Weights of a small transformer language model.
Size: 9 layers, 8 heads of 64, MLP 1344 GeGLU, vocabulary 27640.
Training: a variant of Adam for these matrices, 911M tokens, 6951 steps.
MLP neurons of a small language model. Each row is named by its layer, matrix (gate and up: input weights; down: output weights) and neuron, and shows model dimensions 352-479. Each number is 500 + 50 x the weight over its row's rms, rounded and kept within 0 to 999. Numbers have three digits each. A neuron's up and down rows have the sign that makes its largest values positive.
Before each neuron's rows, "fires on" lists the tokens most often at its 100 highest values on Wikipedia text that the model never trained on. A number after a token or word is its count.

fires on: " |" 85
L2.gate967:541492510429523470499428423547448419389500542495558501536518518561567544477487545459558401497475460516525568538514528513608465549425498455411339486388539547563575621496597456591410547511511485606587383551481460473434494510521489473544428494412411432491493481539364515420505469464558508551488531445450519494510528502522438532592493482547516514493489480489520530495561504584404482526500
L2.up967:542545515489473527476527527558532492503490543479472459568475566506429495523432545535443465485552439487463392452400515457495412443496569553495576510546511449463490484489532468555419523424477474633445580460554544487380576568474513583497387569502572454603550515418508491537489535500487530468503482455485490530487499472454478457511483477567599477569446507457456489569516481557454560534452
L2.down967:469391517483498414410527504482582439588524506487506503472483548616493526454536404427521431507504545461479369437555511578595528496460509465469416484420580533524531620427534419476539497544472485518510448508462408485557422545491447400534444484486480465442497516429498525436502538544599459525430505451471539508569473461463431454524525497513379468440552531556474524493544535465432420537456

fires on: " |" 98
L2.gate1309:534458469606503533557458571478500460468460489441461540486541481506466488564505539417438483520539598499550535534548436433493479439537588493441526497484459545479492475526514451498408529535437453509511446453599373580532435554469432544437464477458517480502537542449559453593567463525508515444486480543492449515482486533430587629454507454634460558413544493453503479489471461469482485447619
L2.up1309:523470522503487470422568463526605510522482588463420454532549496469478551511456524426519537467558452448513481501462571476376457484416504525449404490451512477437490447544522512485452501448583504447530512553502531447449538463556565515535493543494541512467457513468531449565539481452459471496511471527524387498530584488568521566498497523400501580508445490482494498477550490542485461461511
L2.down1309:454503533478533549605435590456434537466521428446545555537453498606535498518548478484477434547457553476522481466512463398525490471562465422523556491513532546515439567439531497487528483616453489483512510467541486545538461537427399534508516444541458464555548492527490540468486577506545571539510512452409579528472450457395411484515514529588524430493584502474547522550424471484554513509483

fires on: " |" 31, " She" 22, " who" 12, " having" 10, " has" 8, " He" 6
L2.gate751:588511464509494435553511427481464441382426479532486439407445551559531538466428441542456505502492471529489513474544518418514420471420548529427420503562511502518502534463440376521516518502542468489473428540499477505495530568496501551507463483498365443428475401541514505513508430519515536433557539528469489512560439551507491577628465471549480464453548477484523517501530565486478564517547
L2.up751:531567398500501433544521490524548526443519463604458523458422543464500481527442533502491440500481522493557445475496492521599518435528536479521526475533433521468503472437452394466569459466421467490487443572504530611520580536501489501479562429542429472529522491480513517484506457540453524440522484496508484499566560576461508578492450480536489488540512551395396423440491500463472550533483
L2.down751:368501538537483483433488556602551488579520519482499582575545540525475469547478476512524509500479559519475536473492451477445556541554556481594558498425498531488484452478568575525461495565471487499582638511439537492509524461444520495463498496466562510526496592485513484502484523442528547491460499439477489507463530535432523490437597485442481471510437479578408494503463467518504439488447

fires on: " |" 66, "\n" 13, " –" 6
L5.gate808:521477604474582529487467438515513393478579518563693481543509479384481501456483529587558472573478526569481532406557537495423474427467534492486484429506597457442558487467467577506607576534501406542438398404469497548557558479520520437487409481478494469501489439595441492460519482430551531504419586526485506450573431523470485487599575478512458550516461484456550436417551464536508548542476
L5.up808:510495520479497481501451491528513459538455395554466494515462502546542468493566516511502531472536492528501465461465527549575481507488478513420563514476520566557520492503466490453565504532562510578447494451486580503488506462516601489466534470402552540583565521441430563638552646488464523487515472442550520524516477548417513541386457471563468525544613481453514506546486544493433461622451
L5.down808:498399493530395524516446476534514473484469442441439461488381565557517551541473460479515586470635483589629451481579537481499495582581611535503538569472487491510480485517515442461514499568444593374496480528536515441439563406396554516527513556507489511419450481430564541620463540596480584504606449551564603568504524537555504430410415425503534488481542510497608516479433501541534525512536

fires on: " of" 60, " in" 11, " across" 8
L5.gate361:530503544547571519562541515469475513454525519409500505558501437523523459479469515493451495565487457499489447422421513466519568443497579441538567569490495458479372463393389488478572520523545494506581501455591451468485457549458475509508508448499407426411572515448541540496514373503449591519467589483511523445460550533366563499505578481548449459479474465502469489506479510388546523468552
L5.up361:468438468509509501545477464474499494393476469474528447417469535448569552573509526512424433504400491530413502527554518444470473490500512464522400467470463468484471455441458521559543512461529439481458521482417470500490438498541509561417502535607401491542499445519577574439516482525475523476539510610518485516434437581426528397521495526530504489499454423461466517468465496505500444440517
L5.down361:611572526554565542526496510523404480471596487393547476510482515548537496525505498428529540456542463527610468400505501497519544451487562457474546588516551468481428477408506491442596499522479500534458530493485550492559431527553536563467511478480469486422478502420498492478477490586445552516509528556519463421477527568484577430514530441431516536470456500394507553556497639433481496485521

fires on: " in" 38, " |" 18, " on" 11, " season" 5, " of" 4
L2.gate761:483512522456545515562497489520503499503488416499496430477511421474511476524575422488407498551407433472528393444503516382534515404442538551567459494513472548530467566458467476561501497485512516462482492506451426535572534569487505496430517482453423624454542457547528488544512508521555517581504542542499417436492402599513475432540490516590474626531504494526497465458508484510431454493489
L2.up761:565515543547538527522508462567389468544477534433492372540475482525542526447503489497507470578462461466498491450566552461547486469381549512521471488500530567520485487430565536504545491531468534517534548521410443484512457432489510549386485338501447563568576350497462493540478506513640477491422524517448437480583447522556486424472403510532447524459459517419462511573521502465514586443467
L2.down761:461572438413498425432487566446556549509477597483488594469486563503407491544522556464598504459570586558492605602473515604424542552589489507429553559475478409462540502519425500458537461500511529495497453582550478465451493516544510454638515615500536490493479597496550478418506500519358515469456406479490505579505538488509565599514539542500577481424473428511485495516543538562475505547472

fires on: " in" 56, "K" 14, " Suzuki" 14
L2.gate34:588435512483458508506599482473471501540497424535437474466529437479602480458547488462502558591495462524510490561527511481489516408441449538616544580542537484435522495447506486490430471518525527480470486450504425520483530575509502546573526473549513608487503480512506430491496500410420444519524465502533490519433526543427562591469525450551376512521563543475526528541529552500461452529468
L2.up34:517384599452487525528468430535483440503581472427529489515451444541468439521428504559540526513516546432495525486496435513458452473473427514396535463554466541542555492568420455574485487555487514512531505448456483443497509575493398470534498507492587482532486400425485508461518451392452491460506520546504505587455488485507472506423468482491468491515524513539587525540495426553476597524603
L2.down34:598559461506525446488587579500531519483473566502554504444559603512476516484515439493488553484499478541507466565505532492582503569531537458552449504446524466394490497451564481504468474489500510459391484498548451519484507483506630528425501464544428526428513592515460438518598573575568503540530455485464533445553456500453517490572561512490570476439515460431419456487450551421535381496467

fires on: "le" 30, "ne" 20, "n" 15, " Bl" 5, "ge" 4, "B" 4
L2.gate796:489520498440529519535527514443399397442581498542478514452498446487508563500546519419477549507545509452516601568595532477453477527464477509519543534499445598522506594517586506471525445501532504518429390592496564505535454457564465458518490522524452560437485351482462419463451576480461443515561501353518497522534437549540449490500470499562496494445522529491474450586511437418486522445569
L2.up796:480422566509527532521470479494517400537453482449542563499543498490503449488534402449466548539529550520470389434409497494527549563528504528457449518537609448413493464467627458550495516540521535489563370455513508510550573463547555536467523491478559594514587486568507516559504517425563533580561499607405456528458442593526468395406481518467612501518498551522569560375505530498505474512554
L2.down796:484535433499497520459471512515482550483557495579507444412484472610420586478489639566467501476494481454497597558587484512448448479460511460499536517480429520549568556511401566515474448509524497501466547522585510464501519488460458477492411520499396462526409554431487437467500475513404477379486461406597562482577571481413553593524456453536401485427589407508436425705472463438547485476430

fires on: " and" 59, " or" 8, " to" 6, " &" 5, "," 5, " |" 5
L5.gate245:483455478526522516555609553523578564491464573466487572605491443530496513432574545486391468434520468495514515425484534416539485505442563569487472548469507472485443440520558558474500593442606479498545506424471551475557568490355476476493483518480466566454503593541395595528498480495564567532467531514372536467599518494530539501518573494502404499491463476527484534396530494480483484455506
L5.up245:463464466580562411612489524564547529482427594382407570512544488524516517481496458513536420483506412475441519405483490477463460490513413496531452582503470430551556516514505497541495566496517517463460569471546613535481493378400468507521457498487520522417500451447504512588532427540561522574528500598500548467599515487503517468544475493498535499421484511428603547595504517551499490428394
L5.down245:526382504479598456497499430566588649534451519489447636497584421554496556518554487424452504400485547471544542554524475456486563426455510568457600621567554469441476463499554480461504460486633544410517476423527516417548465450396527530482448461416485470487519501492508527465450535566569552570456505557496490533514456543495575522482602520496529449462445582535483401557481475514447598519605

fires on: " |" 63, " of" 25
L2.gate481:605458481511542488473548424499457441482561470570530510482442538563579536525579502433412436478503557559479536503450503553517492461512627538548529536563519444549473466479541481519544477461490534491460502557491409564462507507532332506378486529506480520568532494474589461460472551577532475584543487374512525468465461435490533500488487536495474450484435509409423506570445512397498532557478
L2.up481:573425487469563488454533424563507527503451501528506582529499469482537479397484606560435522474506522426555454556530557531424551409410516500533468440498459504459412491512522549459490523476480500447468422571543530457497474533491532512528539486415561553453435550534473476497455464502475513490604482515567487427533530476597572616624464519489518473563557509579478441524544437545523497500448
L2.down481:490544446504408504570496550476531532488615545503450461501532540459424536538462414438515456456500515551420546453490435478537489561601504486472548536389468487527572495447454481534551501539526452540569564502446414622499496489425468448500486524553446417518549521535551495479523585435561500560440523526428509506558532539422424404445479472492531532427512459471569578429511572454535464578530

fires on: "-T" 15, "-A" 13, " \"T" 10, "-S" 7, " (S" 6, " (A" 5
L2.gate777:434445528514571626489573597503532470548582522504489454449561542494521510511550499494389485571479405445498447581443589477436504500498533512484444463436604546416525492521540448508489551543557505482513512451460424449518439533601426548496530562469519620384496539478511424443459501408509474463543578429573430546342473577471549491489540541449528479525512408524499559492515491534606476451552
L2.up777:530452472493439448456551645411556557528505424518520471483516525465520524467478494420594535516507455405473559459500428493530432493498487495459488439517482457590456455494459453523465452467545535444499539418538552493478530480587584468417553488474532496546441549445520466497587533547529499556474472543468501566482531421636427486512481478482445507432498472438589500377489476524466539473500
L2.down777:456526479549489548433365403534494464523447481486478540468493514597507632656467463448486479455413507611482444496521453413524484501581482529523476605486545475456481554468540515524409573466534487504499532566591468526518516545512534545453488531483516536501526445513441541547424464483489561482643509450591480491464512534385542462519430446558570447484542460458532535527499411396520453510513

fires on: " where" 47, " when" 36, " what" 13, " What" 4
L2.gate537:480586533449501517480495464520455526496472483507493476550473438499534393492558438497419538548477445530468494444422602578471529597449489478479413559489531507563455570447544475537519433533507486527486507494446449515480490586513490556484491487511513471433454476496542397542528420409549544437481618501478455486485446469489396535562559450552363558423502499519495527490548484503427501519460
L2.up537:499581460536458495490496542535446576489474474484520537506461501552460597478504472500491508552481452518513513477495510557551502545443553436487480564438501561528458623491482382507484524505429515511538413545550558521449481542492549438475564459520378460532476528533457415433519417554496411456476549428551494486470469560424361590529439471571361504412598568540536482540561498569395536529512
L2.down537:430515543579449546432522497470623582564556459452501492492509566507526650474384532504542550518453509504457454526521449460573544442479588425462540561511459460440568473494440599440540589403480498465559509509564568539493489488486422503441533528466426525500470544515421564542544469506430476620488446445553494485448524499410536510488543535505534533511574473471464509538512467400548424477493

fires on: " the" 100
L2.gate1001:557528614489420543565641547451537411451405524440548451477586495461441382438516519524517592408478493525473521499511447517424556534609483432475577522548523466461477431535445495503436524455473511533468515464525544467540537476450542485505509525542618450403491533416594420496550466518532473526493470569461485484454528472530504509448508514392474433550426482453526488417412506490492442503414
L2.up1001:438432439392529456443510494502666665527413503454508579550535511484525571600588449469451485369513413468537509500469467513554436471440520576476414565515500535481505468446524504429487503458461576593455529518456518426476476512577403533536514448434513420380466567537529454486525475504489446471535558473550495461529554531483537534481565424542512500455519511438547488475526529500491539556444
L2.down1001:517532499495468437546573523554462468503510546517573393475476478399580560401542426510464556519662477439444496495529487506405495463511510561528600482520492487531490428565534535457386483510417473480494399569515552436551535570411518378582507493470544462546463541460581518533511429491512545567461520476487454532511511519534550517516482473485462485502454449581584527470424509507465488518478

fires on: " " 13, " J." 12, "-0" 10, " James" 8, " Op." 7, "^" 5
L2.gate1261:536447471475547486610489508540542484498474516590518450554465487537467565525449527586581498496504474534488471553452545516450465499513509431473517504427525473563608490397438566558460531555505526487463514420429552478467577528567603470507535521466510471479555534574555536507561474413532584504533459547497488453542511394457405501443502457485517495516540503581498507402521483483496485518314
L2.up1261:484560495516501535514492519541591504549498526522574524534549460491446486582531611538555531485625431430447500532484464458502424401531550408477528459426471552474543445540464550513515531485553521463384511478464579580486544458423507438482485390542529523458505581558476563551583514344487543488529468522507522580490523563486516497446505531501527617447571503556464497399462450430469535664482
L2.down1261:590504539454527573430476427507472446449607509526466462561544427441502406522544506520541496468434525468453493547505417393580468477485457550478435398512483568540513568442531407568540536479516522521516610452477477444521472544545511355520486449442500452467570484485453510571501523529478412464504556499569535498494492548591512417537499591515542551424507514482568546626502538562495408514670

fires on: " |" 100
L2.gate257:516464588526597451424508511535438506520500537571499553554490521454468512448393554501489547494491459396512548501523533504605516533450561502399511419532550572546517445586547584454477516533483517513567384478495501518547529476555581557575461518480461502456460440491472496555446515604470544442421508516553538489523550437510506490457570578571522523455439460468499498571523459557459465489591
L2.up257:461519541473485496447456518502369396577541535488542459558545455408395539480457534551425474532553407488509457524540529467614445519481563495474519522626508513497510536539536469555424425395532474552595422476510562522558558499541485542446443501494447507397426531470523471478440593546488483516419431475590585603472535516455484513506460540505527562561455531454490569504494480513461569508494
L2.down257:483551410490470476523487545452536479495506480450464482505446511578501473476519441488544399483483486607450485495500502506477470483560534514541518580472506478450466470376508485479459521496493412444516548481499533500526439515438390481477492456536479447511524532418531506473585533397506533568540535502435469484487472504465414447500530534465503456526522555470562550495468526443546557461496

fires on: " of" 44, "\n" 40, " in" 6, " to" 5
L5.gate778:476429521504556518497501378598571529479578437480545523502611554540420534585530484538542531549361435532461510343556509506503446463502494555478537461488615493530619542459415621535423530512557518626469425507471544439438534447514489555492528433496469403449538477494364517466546516483501480484445547502541525566565471512493535497493529533573597511465497506402477579472445488536531478530566
L5.up778:464561491394538510480515537481519498509478425460478423412453546493494474525500485571485439471473442505496478465461572559523433515506487525480501483471519635479543498525506546434538485432532465585427447528514516575555493510443535513409485518504503504532503527498469569535504510484570546524484509538470560411535423450428497549459422424520441497548495453493452462505510472474500454498454
L5.down778:526352501578513456456456329553561498595483452497477476444532481488470554562488522487533463548472558417560515507497458474518491456577516498531522493462515436573554539492446517486492512440595472476506486492481443501492485452458490532486499545528463433560524518483524425444575522490524436506490593571490511649479533537510566530495570473536563531480484636422583500538448528527440556613483

fires on: " and" 28, "," 14, " st" 6, "ing," 6, "s," 4
L5.gate269:471512539521428463492505446469502400515436513463466650471492573421599493482501490464538539473445480540489530417406536543441546474512556509460476429504500510523534412451477566459477600527476469545556537558544553504512456495497392535534422436567531477439510575485454557555457530553505421426506479506360589449426616485554435578615539454555563592476505489524542551446442503441486501557489
L5.up269:469512540521468501468528409514483500467414627434487532531445485494417511467417528574488515529514453491503461496509458552555350647439468594559434494507545562563647495602595473459512481500491491483388529521527491442469510513515513510499523587490494512512503551437562476471538555543433525544564420514556612433583572497486441433553544467413478507499501539504499479595589387542477509481482
L5.down269:482466573455449469427488491444406564574492527502509572515447554522548512505521479477509536550533383562540469493457528486551551441464614512411575422521492520557499510438469584464525537567559551594564522527480603496516520419490435486535470406464480523533472527494550502506359544505483611439391437494427482511437501501419433538479552494479600452387480526481500551478535507467515447490579

fires on: " (A" 18, " any" 13, "-A" 11, " \"A" 11, "ary" 8
L2.gate262:438476516496426600522533499491470426463480515541462503497495550449502487521507485500511469541428424537577479467520482542425516506445379511493448402397451548564510544543507478538509509497571549521439447454492526518481504571615501456445488483548466479597560528488424447425453476411575422499467552483463588543435499559494531488461627479410578399519524488478486503524539455465583506437438
L2.up262:413506473564414520450472513571452462414554564568485536524543498541556532496519474354475457546484511535531399521561507464553456476579420552478502538545367491495454523507540520536565493488561503444457515535523575540528527521579420454443575497503510545537490562464465554451504551463496433535469432539599485559531557477462507572538517469468502488466495516461490506517477410448526558410471
L2.down262:453557468483569491407458447511534488509538506488532487489497529586539494488539489520470464505491553462453449453542500505614463444444583510486533532544494490514490448529495498412531522506462515487567608585478543530490477487450530490544569460498553453408493598514531526529562473513523416426467405544592372535565518444466577518531373473563546500477541522467495475482487494508471498513585

fires on: " the" 28, " on" 18, " in" 9
L5.gate1343:453488590442424494491495447516461422616519519469556475475531479472522500527537450481527489388545460490517525490479432518475403552540477490513563533519512436479470408593430532461527571493601583468445564496515516464477457437537439567550485416458485528437461553438457528530509473519498583539521466516505585510476456508525536585488495465478555579483524446534560517541461571548549425521487
L5.up1343:602447517477583530540459555417590470495476452588530534517462444441529466561416388563493529444468529415522472510492497518549525516483496421530543491431577495471478499473541563488456488498522518571456501466503425512471506476523486516445469521498441325474512496513527561501457507496562408451515531452493585501489513511571544476430579525520420523521492476479510513534549515379441461453555
L5.down1343:501541540452442495478532416569470487585547571473486495436545549537517501448546555517486530463468449511519518504452473444467433561578510564431535535498601480496536441572418517513601567477480516478478635457538481542564473439490522496505579457545494617488481545462550494540468538478445485517508440503508613570572439440490497526501395451474581545514472519448511538514530507568601404570543

fires on: " in" 99
L2.gate303:501542399517507495520531499455414475506518492454458494483390551500543481509542469460567476614429477522532574410564557553508499548485512460532513499477523494501510568442515435548441437512547440515420534525530421480489446524523467475408617476471367463538472480532518568607523505629452486582561568494526480494511497460483525493529513524607385483521512548457520456507557575455379455492458
L2.up303:505460487528512535526415435540565537510448404454505430491503457483390408486516533443507544627417444418506463515473501514488502503422525574450485468453542504544597552500506431597438485534555527479477463421358524501442444585552520499436468466515486473610656538420446500579503450542534518510534426549536600521451479517520405476419489510524439517467495506514452528465521491472474446449496
L2.down303:551618529486505438567468489460511447562568571515565551560433594558558578514465426515485424456540489552511509504534482442428518489543508441543520489458488517467425506580498542424550541469467494571476473553561501493522558470518452528628566489503486473468351514522516414419481563581462460478491590466490398554630507484496561496548538463521541497492481484474544488566495588506458443559456

fires on: " |" 100
L2.gate69:520503451495425426511521494444483499471638411564474452513548521393440533482554552543527530439506470552502538511458451508457537441531478555503526515648492532497636540590445409513476465454447500523504495527594425536431602541477494383430497453512547488481533430446577496527482531497504505494551550473463496501578468474375521542413481474530459496432473533486505510598610500502524606437461
L2.up69:578438518508565463440487448585530481444426573491461532534537549473472511463450603438477504538406455452540479562502440501536405503450496623463520422412435562486473554558519472477506476530440521480429346595464468431472464576634526496506574535537413524540540557548558478451409474436542522497424448527558492407505593520521566605495536486484514513439526501478518467536455527478396475511525
L2.down69:441533442510464536531475549447493527501523443447531531493451490648477492481529406523489478487590503536409461416465535490475571521544484467503494550556564441519486396333490553486534534519539459523568668426513524570563493486409451494468438415465574462511498529491522532538586487573521553530513473483403435506500482449484453388519553527510528431543526512487536558499496511432545484498432

fires on: " and" 100
L2.gate615:516467485412470436500489523495531541495495420511427608476436510536537562515587565442512429512563495545552491491556612432539581420476526480491538483419453549440436583466400541493526512513557495484405578514429348534466598364495450478487461439538488549533490503498440465451550588479482510463519453476495433519495589549511452360510519493523485552580475540473410521427517467433443503541510
L2.up615:550456513547408461442472458532619440544521478474444507489507521540516533478515456407513464538574473389431497514482510486553520473464423430469469494472439507526520496552572432472475553500491522536537508475532611541445598602412500488541469488554571456522570498517500522557612471539522501497494552493418504564480509426515511545466426565481430503511536506559477477494473557478511460433491
L2.down615:487536504445540516476531536472400646440441525513537462478542462452467532517425556548495586479451563558535557531519473529481484522544577571546521465491575494470495470471511547506496491551517463491494545544498405442563448440510495476463491483466475537542501490543499480387371540509462515530535472505609431507553530575453508433455589464537546486481490536458505519566465491580426534539486

fires on: " F" 82, " " 7
L2.gate235:576477533428495484397459521541432529478498514548456477478409488430440509500472478605469553437444475454425519559441580476509517490471530565491521579548548530516432413438487495438437598644467574518478449512441402542441505512533508503471486544486473518501589478524489528572477530477551517554547574561489430470438519555572444457503584497461549517576577446416562471514493482518527513534475
L2.up235:592500532506481510469523477498498431525578453519463525510486459427487567571523510534516581514558364524492441509495550436492417454418522499470571529547552507475465465460507525452496452597485454476420552532460480563447508478449475598532506508486496560484555466510522527514493502496498462418559475497490426564440493571543405432454542523435492553463575474427540577530537481471512432594498
L2.down235:529496519444520556572480490448426500532557456451487550522558512560596484523569473525476501593539520600521480467550528452539581458528558483479416501471503522446602469528472510547564416439510348442493462514568472506521528527499552455519469515575510529497507551568454547451499492554470479499470438435498519514574515530416520501501405626488481518464495486483456497462555552476546480475531

fires on: " |" 85, "\n" 15
L2.gate1189:522475438488527504460413472561522520465545483478477584454528568469451479532519594507484501420531554563595461510567514495538545508484457491583445418402473601506629581525424514419465422437509499490518493405508493483547500486514476511429499451544504555444573453434561530527485448535498561495536483501491492468505495476452473481500517525406496511450460454574537537496459467529466476548559
L2.up1189:555547528567498498489509445542531439498506577465478592499533447488435477517442611583474531548475517478469473554507465478441500502457460504302531485509437468436468509587501469449501521507471542511558433572367556448504523560525474527594471614474514508561540584570526482501365499446519521451461492537446507499513521533607545542424434527459552476546537434522485390520565444480506405532477
L2.down1189:483460459482431578498500529477499528565494433475455516525451516572479534424550434425534437493428454549400473403460577544533587466571506490571505479444516470539541412446462556480541489507467444484550577528563536541517461465463530560434441480484477463549521470438525497431557531578481528529503507520486420521466496434442387462520576505525503473500553584440505647478476541478552538517474

fires on: "|" 65, " |" 8
L5.gate1150:479512528465569514503502465524550484421495479486550435485544527481488415453543534481512452526469467503543533481536501436537491567535512527524442454474564438515453565414525545549448514538558388547500488506481448504537525499445523529399371541482516550503556522489440539525491463494510501569484584522456414524484503550481546383444609461553508540628487464456533496456507499564550428509431
L5.up1150:547521576533523571553519651496542599471435537510552567546456505513450482570521385486539562489530398540522507509468438486445524496585568411511593504535516596459451497456432510466521574539528536430583446408480521529523581522365520514470506449512486600477479417574523573540492477483460632426515531492548530563506560568453544459542492537504506476577552445522492590439526530502529599436511
L5.down1150:473466463541442514527531461467495448541422532521516476525511491548517498527526572423468539522588580562437452642484466487405511568552537573493456499523494574506456476560460486447578456624555604412526417518480490575544519416468511506500566570533443505520398535416485538486421541512445422463488501513577549597552505470538510530486451470483527557460612425469475485514509561533568542497596

fires on: " a" 43, " the" 21, " an" 9, " 100" 6
L5.gate52:509488585477406611550571538484546472492497507509586385488550509619512447587520565457507551556505542472494506465493518436543451509532450502449541561479487426495361458568502564519438461459466517513452491557512573466511477431464489428563426535375417418369430570539432529463501471457446542513451525555457490495447411528459553458496565416443405545412625494508572409500493576495471497557558
L5.up52:514448500537499446518494561523578502569554490480519483468555412486572496544494508558527434540608544540506466436471444445501397506535564477398519452508469571435512440547503585578455584441438501458494547408523560475505490502464567515525521602462570516451525521536567456509501558424540506464487403512509480466461432490457489499517567441499518497576460524504500527520496459486390522527471
L5.down52:479522517407529472566479515413482546575484555492475425564514499496396564398451471455520462601436405507479451473476555449455399573420495566490597555523508580509563396521493592568510491456439517600507500611535603507470551528493556530500479481390591548507535526440469511543496464553475536528505541463474543570570538462462518503487501506543465552476615479450545542567466510487412553413471

fires on: " |" 51, " Australia" 5, " Canada" 4, "ovsky" 4
L2.gate805:386532523594547476472573474525447504530531556416496452536555496534499523507488554461545553451497561458629603449477524507404490417394531612518439478462492623513472514472486455493536472531527504495514517492558481468530454470548452531458635492470515546583454471485559440417501462506505486504485621461581490530500480438575598543461514458520548514491527468453491480508508469502539531501563
L2.up805:536589490545483550558473472591478442466495576546427401515499455512475477485521602479481537469472577517516515482447584556482462472487497433496466525459510464469541491618512504435422533470527473549495471531517476534606485439598524502504413531508526482649481470426455452507534486495555471499445375489475457542465545510487519570544469540455512562565478511523527494515523488556495531531476
L2.down805:481430584440531486476462500414506536532526405464502520502505469443490513484460435536487498550571472524477500519495406422561495530473511513456499541518526599502492514418485540510582507515458479486560555503491455473443530525464462466498578466533547555422523474591572485558523502460488497508590620520571523517537469522492505431473484458484480462458526472422489515532538497515559522452467

fires on: " of" 66, " de" 25, " in" 8
L2.gate35:396529448497520513522468490430507497523392491522515526474504518555558516576558546458567513548479434572629588471502460547480401550478457542448559541506559456474532520455476508527444510570471560467455547532538557539430384564499472506500624486505479488521529491478517527490543517501528506514596472471439554570523500483497527607407540359445483495491485540478460495490458471542467502440338
L2.up35:512500475429455486510559468505433560528415447539502494524458499444499512464504539452496587475505455466540493477473612510467502446500439510514563501501544478539543619525441482511431485556415511599416469488427443530389502560566541513431462359576397478522452514472481490523519508604461484500515476483360532663464580550504472476437612479472533564502526558476433479432533519478488597537409
L2.down35:496524552509463570456379525413623435473625559459519509453509535483520538516463528525483428474464516511437530514529518518596505512539516429525363475452408496502505466509527505454639539467629561515466573489557505570579544507443440435565491584464491528544482468507524505467434436498504488570492571523607554363542455445538555440601505514486499512495462403468533573567499465498480407528555

fires on: " |" 84, " F" 16
L2.gate1099:581452498504507440484554497500454457479611485460422484601523427567522493494557576500480436492523466475500417554510491476493514514465504508444427578513444485527464614523573537443424520515544423477552498474515491479476473469548499481626537497549385482452522491518462510446484587526474530593565483445476470555543490530509525568455486555565508471510487580490520470576638550556488387528469
L2.up1099:511460517431484449464507496590603560458474441503455484463458458539580476512448572500465473526486440550493495574447517516439472543500562541413527496537490517602523526549535440425501496518552531480407546547538504476530507491489375560505591531487519510495432474495562516488501507492461465430635509488506447493477516483518536520470472424558521563451505507448467494515455551553445569591589
L2.down1099:432530484529454497576485590422397437517530515475531516509534501596463552422535385465520507480527468521475501428505476494526490462597510486591462551480584534398476488450493567584500417565440369421590507401485491582539517512453508511434421448541436479483552493442451557542528521493573629572402510466462530501515500478514486411533498589522456470455473515522566436462526411469546477445392

fires on: " had" 57, " have" 31, " has" 12
L2.gate1171:535591477529515540447549503500564523469484585444437481482579489541546495491471416448458570529491512504431524448497394446450466464498472570442495493492545500489458512527493398588463515518517549469418493644433555495415412562546530600473480569595499471446555466470467616618531456547562593387498496477466503638468422462453496561508491561453475518518447506471568466584509507469485556520554
L2.up1171:466549538521504457515505573538606515458558497478404556592505483559507578491499509445448524539531580492478495548514491455469535570570467548424557490471541498526422446556504443543481503446522440448493453568502495589452482589534428535481628586588522505445481503521479490548584522580552577482387450542522527529491469514461531543436502431474461456463512590392416444492517493403552579444543
L2.down1171:456448527512543454541436551565567478535522459481507549532487524518436525474516524611491438534532520461485482542544524531476520525483456451529531501461465457524490467450582538508424524390445438530594512502537346517484505487436434483459577469414544569493449536514544421489518542520480471532521531547551473445481555621507473485488491382451484429481513470482457529389530501443543520450465

fires on: " in" 71, "0," 4, " of" 4
L2.gate242:516495553534501520492543463430546544603494547440455547495458548548511420534400459402443488479515479425541609451528519481523539497618542477532540595490586486489448434517457559537461549451630496527490553567527590504548473525473546530481454457563504468521513461439588516598477413509510406540514482521538491544419500541495578629579460563419526476522536517546474442507517492548451551451570
L2.up242:447488490475537592451512492453578501530455538506488465518480509494439469468521479565480528553469479517461471445497496530527546446476518530527584419537492498390515543446597601487462579583436406515531476496480551490382586510457456527493523484475380480476408459578537516542440609436540541416414536465491539457441475490480568460411511475546512510502476493450532585524477514455524431487530
L2.down242:532526534548501470550467534470464527518542545423532556466428526511526552535464526442520414451531512513554508509555479477480458508605504489500464582460523444529485485490394514524539481429591515557549556436567494461549449511517598468505516485452555559489565466490510427475531367624470422623522479568463438520486501489529547542519412544499532476530505521448444388544449557496393507553456

fires on: " Party" 25, " has" 19, " have" 13, "mer" 8, " had" 5
L2.gate895:477508539524482542578552538552516470518446525541549466530567503526434404503442522499476600502518514489452594455575510506463583544560578414524563562505579465497379584520456413447502621541453516466474453457466432526457505536468554503432472547516560573464506512492586429517459456495529483515560500451494472463477446479403578565534440541465552469482492468472516452658498487526447537480442
L2.up895:546514544416430578515464397519464570589507503539529459525502445547553456409454502493510558529511514536509567523454541471450592511610554506502595515562488498438479500478456415470508497500572479541512492480515454593470475446475461475460522556478545593470467556545567516543457485558494464551524484436536472512484535546378610443423505531460562427547420526421386535524528486423582452548419
L2.down895:516420502457600534516433474397471525463556419458431484507456523517500553487561494541488404561434511489510409514469512529518438574461480488388423423508392572532552387561585542554563473412476414573516518544591541416500398532543458498438532499421427418522465486536443525542503486521538534512418514472498581551503554482593410419489544474458511476509470514597483475312508472534535522500569